config.yaml
n_layer: 12
d_model: 160
n_head: 2
n_kv_head: 2
head_dim: 64
d_mlp: 448
vocab_size: 2048
activation: "swiglu"
norm: "rmsnorm"
norm_place: "pre"
norm_eps: 1e-05
positions: "rope"
rope_base: 10000.0
rope_fraction: 1.0
qk_norm: true
attn_scale: 0.125
bias: "qkv"
tie_embeddings: true
parallel_block: false
init: "uniform"
init_std_qkv: 0.0657
init_std_o: 0.0
init_std_up: 0.0657
init_std_down: 0.0
optimizer: "cautious_adamw"
lr: 0.00191
beta1: 0.9
beta2: 0.95
weight_decay: 0.056
lr_head: 0.0061
warmup_steps: 510
schedule: "wsd"
decay_fraction: 0.899
decay_shape: "sqrt"
final_lr_fraction: 0.0
batch_tokens: 32768
seq_len: 1024
doc_mask: false
train_tokens: 250300000
steps: 7639
dataset: "wikipedia_en"
MLP neurons of a small language model. Each row is named by its layer, matrix (gate and up: input weights) and neuron, and shows model dimensions 48-143. Each number is 128 + 32 x the weight over its row's rms, rounded and kept within 0 to 255. Numbers have three digits each. A neuron's up and down rows have the sign that makes its largest values positive.
Before each neuron's rows, "fires on" lists the tokens most often at its 100 highest values on Wikipedia text that the model never trained on.

fires on: "um", "ine", "ur", "ire", "res", "day"
L3.gate91:100090152103058124153079071139127157077146122095111180141077151118140117170137096180146155211088173141108108126122138116117095100149134099186178108129146127155150080159114086117087114098103103178093138085097144132155110198149111194137068170159119137112097166151169159110123142179134191131
L3.up91:119100133165131113144184107153132096121111094098137196137143131132168157166118119125099093180143179033133110142137042041135172105109150148188180136114106167139128122085102123149159095172155112145095153130089142150097188189137168132141178114184138169122132132177158112121163140118115163128

fires on: "ing", " up", " A", " of", "op"
L9.gate296:140107144165103142125178143129165082079161120160144186179151128140127157123137093115072145148098108119075195175141137082100078100106159102185142154101103116067061154114140103172156131144096134130110101115163107177147148133084081106150084139115162095184099088174118096171075189128119089156
L9.up296:120119118115129123103095115095138082208139121098116175143129146215124091094123147105101119138182156121132143078147193150122205203086161114139125175163163109060127165114061134163181150090149166155125135123138123130167176141111144115149138069141096136201131121137087099095145088149112127156

fires on: "ap", ".", "ic", "t", "ac", "al"
L9.gate378:093124160129136121159139087149112133109121134078113157116158125117126105118068150056147114132163129105118122105140151198147133204158135125073121113126169114156148135133096063125193203106123133148123160129159125106117102186077127152180104097198110149124089134064151122200093158160087143111
L9.up378:157094132116143135121149143135060126112162101066123092117116128103123151152155165068183122141126159103134142157141164159096145120105103186195167140200091127160099154085117111151131126113183164156133093084159092121141134117091126092098100127165191171091142132097172128190082127174178173080

fires on: "ep", " app", "olog", "ograp", " ac"
L5.gate365:095122073101100105065127147122127199078184160156120095096100133123116153177135109140162201073133096153091140123105082099147092093223155101083134087125123062097096100180168063090113083112111156098087098138122123118136140125155109137161108120168157135134141122163161065081134108126098090092
L5.up365:087142062100141139161161050141070166123129116152099107085143135082059167170165078067158129080104149162135108140124115153136072106153144099099132169134122125134135143116126117106078106116123192136143135116106102137167211076148112161131099108088157151121138113125130201086183152152088120191

fires on: "=", "ite", "sh", "ch", "ine"
L5.gate56:169104149154174098171120088175158098111150151105140112113111120086125129143112141142147169134161115126150178102132111161145150142104090117173125142165128145086117145126056107089092135124161192169137070135119192139108106055187147164154151122212133142118102118083167142123148166180164102122
L5.up56:117134089107112227090154160108094151068138100151116162117101152107156131134125081120125135162061172142130157189192120118168106132121170091170130110130096104123096090140154119096076117113131111112148085177119092126157145114173106095139138144139075140089138067136089191114111160077161181103

fires on: "m", "s", "r", "av", "v", "ol"
L5.gate406:120149103129171169176105153085140149157144058134194097147142163145088126170130128096150122093076122123065148117130116095143156088169135098152173150159145093096065165102149163118165159158106102119098112155115133102123108157064122125116095053123158066164121153143107131126122120144166170077
L5.up406:128156052140146102152148173179129091123098103176130103116149138150156111175124191180107118153110100131079101109151171093103123147137053113125156087163148131190114067203110080128110105151123182084133104152147185160122130100076153145128140097106079163088143094105117139137144135153102124134

fires on: "\n", " (", " were", " |", "st"
L7.gate113:134069147071154161171139072107092077154103136087180167151112179079172110159085119095161072090181109105128136112068118092068147120123143129103162084162107120160147123099180113205135140143153098136168135116099163110114136071078091186182115072099121129126088080072097093118116109130191127125
L7.up113:106151152115120105186099136143140121145094067155180132110089158065136189145080150114132136088113054121156142138127126135160077160146111127188085171123096108134117077100148114116136116109157139161148124185099145190151097138065081156160145079105035130085133116104147118183111131120175117144

fires on: " Gre", "ac", "ough", "app", "f", "ij"
L7.gate203:098146139126112133164140108083147100092100108136091095109116152197178110117073102167164079080129111168123151181111114131188124150151127086150098105140143103117122160075127158119146101093154117153091143115115061148081116062096087173125108113122134112094134157130133082143079116157074084098
L7.up203:130118142066176095157128145147179150143117068146154116086093088164124127071121105121133153110159105110112116165144160135149161139152138103133122160091148143136138107083149112105114102107166131089163097169120096137100118152155115069168165162135091086141136179138087125161125100064147165079

fires on: " pr", "ive", "r", "ous", "gr"
L7.gate16:174209086105129088154107095139175148144104168033136148055117091137068121115147193129129105126173123161143127091159160072133051081126104132087121134135171180107147157093130092185101109162095083188112124095138152155136093155145113175118107092129128138126142131109135152152074128125141142153
L7.up16:153111129140110185208134096101079148066190078137184078108093157138232113124066100119137134078145160146133179135100114174121140129066102180072120099106145149162096166159183141136174100130100120097142107140128169134079161130127147065180130143136155105110079161112116132136146085134096082132

fires on: ":", ";", " (", "ately", " |"
L9.gate195:158104119101113112150123109104143069128120059172154170113128156142107130164184119174093126134122126116086155090162173097132063169085170132090178150152150090155121068058161083101137174106160147129107109067066138171159162194108136139102127145142138110145102108036123125146129122139176136121
L9.up195:117142109099121071183112101100113075110116099111166093093141184115117075070123143130155075053100150090149126124152135091135177139097149114127183086099137057157156114051196101167130112170187139207073117178087155160154131177082162092153164157122137120084107129091115135176127139142183132138

fires on: " con", " min"
L5.gate209:130096130115128185123075149150124167183175213104078124099110150096129200184165123172120165113113102163128142153103125126117105099128090134100148123156135177135087193146189106201120115162142113051138095116141137140095150123109110130104129126146155155146082093150151178102061105127133135103
L5.up209:137092139111166160201135166097112094151110115126077165122178155116117123175108098074112135081169169126081094169073129084137055173145120066130079118111188076172099157063185143120120142174179116127171130141160125128130141148092100064143078108135140094170058185123179138076104085167129159119

fires on: "X", "ly", "ill", "arly", "ame", "ines"
L3.gate334:068117201163080100126106106153160131078114174093106104149100176146075093113135141116134128063164128141149156109150142111126147128108176176114157183050108134150125164124141061134090126109100089125105119144213124115096147176114131084057167119112143129113079165096177141129171179156115114120
L3.up334:124120166139149161092169095122127115104134137112102178148115139088131198179081147119143141128164146117084168168116074157131153112124138096040128151107152150123177142150182118081159203142114135051115116115203100113108087100095171162128124120170114124130114090120103135070167157123165176129

fires on: "ed", "ly", " then", "ing", "ill", "ially"
L4.gate190:169107130187140080099140107124147180133081167121135067131141148149156088162099118144072106143166115132188141104167173147102107067093128134102135145121082147164155090101138072106098157069168144090136109113150125172153151166135152123133115127170138162132129123084167134114130065213182084154
L4.up190:165102140115124113166149177048135149134131175104122162117143108132154144193163154125081114110085147158122144164133102118109147141103134147101139110133141124109083185163165098125093153093102129091177073079149191119128155144152127139084120169134130091142110094096108094097130184122139121139

fires on: " con", "cl", "act"
L3.gate332:102160110141140145116098141146111145121143172104121062107148192116137099108095151124057125081145110175105125100075099120123134130123089130093137131138131133102169146143134095126145122172167154179130074135084158129102142098114094164111139127185127073164087098124116184169057126113152152125
L3.up332:090187140121160150134138133088056129140127107181079165120122160090114173108175165110152117095102130076152145089184115113093110142143083112166084115124103153159123120093133147111154137148174120085149133126051132181105144118152079112119126066061094164156094150132086069089158084168164139185

fires on: "y", " My", "e", " And", "ime", "ent"
L5.gate244:157061187111171103159137120068103105148207094187084149106108141168105129118118085098132135175116076139121127097111091073106150102146152144169142072146144163081125140108134130102093112077144146114194108154054083118145154129173089104137117160134149144132163160174102121129101137178204104160
L5.up244:107138132096086167186170106112078128147151137147131117118162129164132145148088154177166135120142143166169098176130148108182124115108078215121178112070168175119126065160129118146085163100176165105159134107122088094118140146141126083116154140129076162160140133170149122201198122093156133151

fires on: "as", " Par", " par"
L3.gate318:086114155098129171128123169125176140092164191149200124145150137141157096132095136117095175115166169112114174159159074140137122147101081087121079089157176146107140139129110121118120102122133146130106138162078183103123153164100099114165092079131185098165165189149152075148142133140114187163
L3.up318:175126081153162050142158136126130097121106110102129106173087091116147152092113099127134089185161153113088114159174102190139144179113054145128075128163132083157154129127166124128075098123158179187091170129123119122118114097092083158162162126149135106136111104100197155139066141104112164175

fires on: " Re", " re", " Con", " par", "\n", " me"
L7.gate180:104172081100212181188183125164160072151084114141184133142096145103151128161111170117088162117111129164117176144151122094135124139166051117149028073137138089085123167119138139156153100138107167116075124138097134116121123148151114138158116096109100113146144130147109213147096131128127172142
L7.up180:154102070126171114229182175165138158089088155180079127134114126056163090107109147112119213124119133109090111120096080142150088173155108178119096057180138167137160194111136149115058157119163186081170118182114143116108118139106092088141093069129161088130108115145109130119114136109115112113

fires on: " \"", " of", "."
L7.gate249:088120123164162142157189104147156115127127189134159124164169152145117116180135139043134143078146120117124087090072117158151083142162125189139117107174143081142148123132140116116128135066052155096099083173168138084117158185064120109114089140148109146123115082136132115200118135108075131123
L7.up249:094166092149174197184067121116115110137165205114141141176141077136152112138121078137117143178137092060163082160156168144109167115045162116138142070109124115143109147185149190144143180089085156134119180162172085108105111124098106127141129081121164131165128150127155126147061104110153138111

fires on: " University", " writ", "arly", "ive", "ient", "ic"
L3.gate322:177143193126148105192125085106092160106119135095145116070069150145118108135083149175189159123080097114155139100149141170088112153167207101147152143156101111131189103087183114118148138137105127113175147093133123141109117089080135155141144171181125130087166154076121140081134088183106182157
L3.up322:165175109105077105026162135139161153097123183126101091106176143130148099180123139141112102104121100144170100067171104154120103127146096119109163093091098054088110125112142110100121166107112120142164113090123143043137206127085055154079125137137104114150161151103161135161126153124131131075

fires on: "in", " of", "en"
L7.gate358:076111113118155130182120113163171099116166162180091141142106107143089160134112105136101094184117103140116142115137113145140102085084102138197050169139078187071111122151111044138109152097140100184118164098158130134159163119113180129108074071125129168140089094116130069078120102207174114127
L7.up358:082107093114101141112100120135100113109123114078138175129185128213113085105082102112165151099116131120089171099118162107135069141099107162147141112152159150109064147095065147107114134104116173153087179134144094204104107157113150099190179131158125115114195164143125106083154122172110122158

fires on: "t", " prot", "an", " dis", "or", "l"
L4.gate224:130149097129100164152144073108115151140131142092174125107148162187159112150108136112145179125165159123085156204142071092176083109124125100131140091178128150186054166172140145162140143107155143071142122128130077164124128107124100120175134117169204105083103116154088144097078049100160134094
L4.up224:111190160126086098135113083162080082171093136140146129173171170122091196129159136096157067114095113076176093069123163160166073153173108117137132145131142148179166170174108052110113115116089196122059091111167118072138091106083123155146146088080111106106134141130072142138111134152130171126

fires on: " trans", "erv", "w", "v", "ial"
L5.gate413:034085104127175180152098149100129108103125112087124110120071112173117170123148185086104107151039083088123147150151174139117054123122103139112120146135147105158121132116129134142056169100149144080160115086124130129112104140138164180129170136198193163166161076137091150142092084078122090149
L5.up413:058156164083121171157146147127114116104054052152150144115139124085134168151116135106149110158081159137142156091149092188127111116117183111116158141112108070131113139145152178155133074162158110142137129187144126101168117136155147199159139127141125145135168137114131082138175141114114143089

fires on: "ol", "re", "ie", "le", "-", "m"
L9.gate303:167174128175162127133125145185158146100185118162177130168119140192103177110089141108094100150121148151101163168180146112060082149128104124125115174125077082058089074096136120129141151120127110127102193125138153137126167189077101104130093084136148083175132142100136138103151173149122119134
L9.up303:120114169105138128114132182161172144173067097121113138122203179100159114073168122127139115128134187109144106144097151130097108121135138069174154061155132129143162105103087117053135122169121145138087141124123128134107151114106131092118128133122049170104165106152113132135116147169106091184

fires on: " own", "other", " former", " show", "ther", " series"
L7.gate407:118154128189137162088094096119134165124106143123097101117130103127116112153134150171094122147165143085140120105168140084115043104170105125070169136089182140096092164111084058087124142125140129122151116116172140073135183072121079209116091102159111081076129161155182078161113163125103092138
L7.up407:148205137198107090084103066097074093131126102125159086136127090112110117124133103109127132150146158095096105092154133083097145099098139123106167088070144136087096186139125134192119148211169091062137078093155186119123154094108176150132160091169155101123132132142118124095134112102155130137

fires on: "y", " Rich"
L5.gate196:130061109138147057169138135106084120144188194127161160142128158181122116139127132151147189124182204097096091097102132117040164116128168116149153080141153155114152094094165151118102105120096076106145087108109087149114177086108138119116149105086080135124124107129144135090150141132218149214
L5.up196:108112122168114115191115140210106153180162126094129157105046147075126154125072102136166108147188095165092126121098113168121141168156129153137146138047137117103129138197143146172096076165150188152100138081093151124141146129183122073129129154092147111131124090087120175141110088122127157183

fires on: " pr", " (", " vill", " over", " arr", "r"
L5.gate13:164161099149097086122100148107178107128095151100182136079127184121122137146119125102136093147150089169161101154141099121088165156112060073075161137137103148115171184100107122126137080160157092109098137105183189144141159148111176127158152129127158143094090139111151179147118124171117169089
L5.up13:119117117116087177141072111127169106086103139163128132125079141147113143085043104088115103107145153119085176126134165135161098161110108121154138082071106135140172110121161098097094083122144121057113116141102181138155138123164148184196163146204148080076112158114063148108115138155141121127

fires on: " s", "ic", " T", "ar", "os"
L9.gate249:175114105143139152052080122119123155165170134093139088154163114076131135133152118126169189131151094152087140166131124128152108088065150168130105063123081115114151089138186107155156118125092181103155114133140136095105086199130102144099066110179143152136100160127087157142080175104109046119
L9.up249:097184165132139092107124133149140173164101170114184167183122082115189050213127135133165100127157131114166080100137138143113149124163108162111104084147120146122159134121142146103125154102140127067128113155079060149086115135153132138100109145160147096127091162145144207130107142129127145176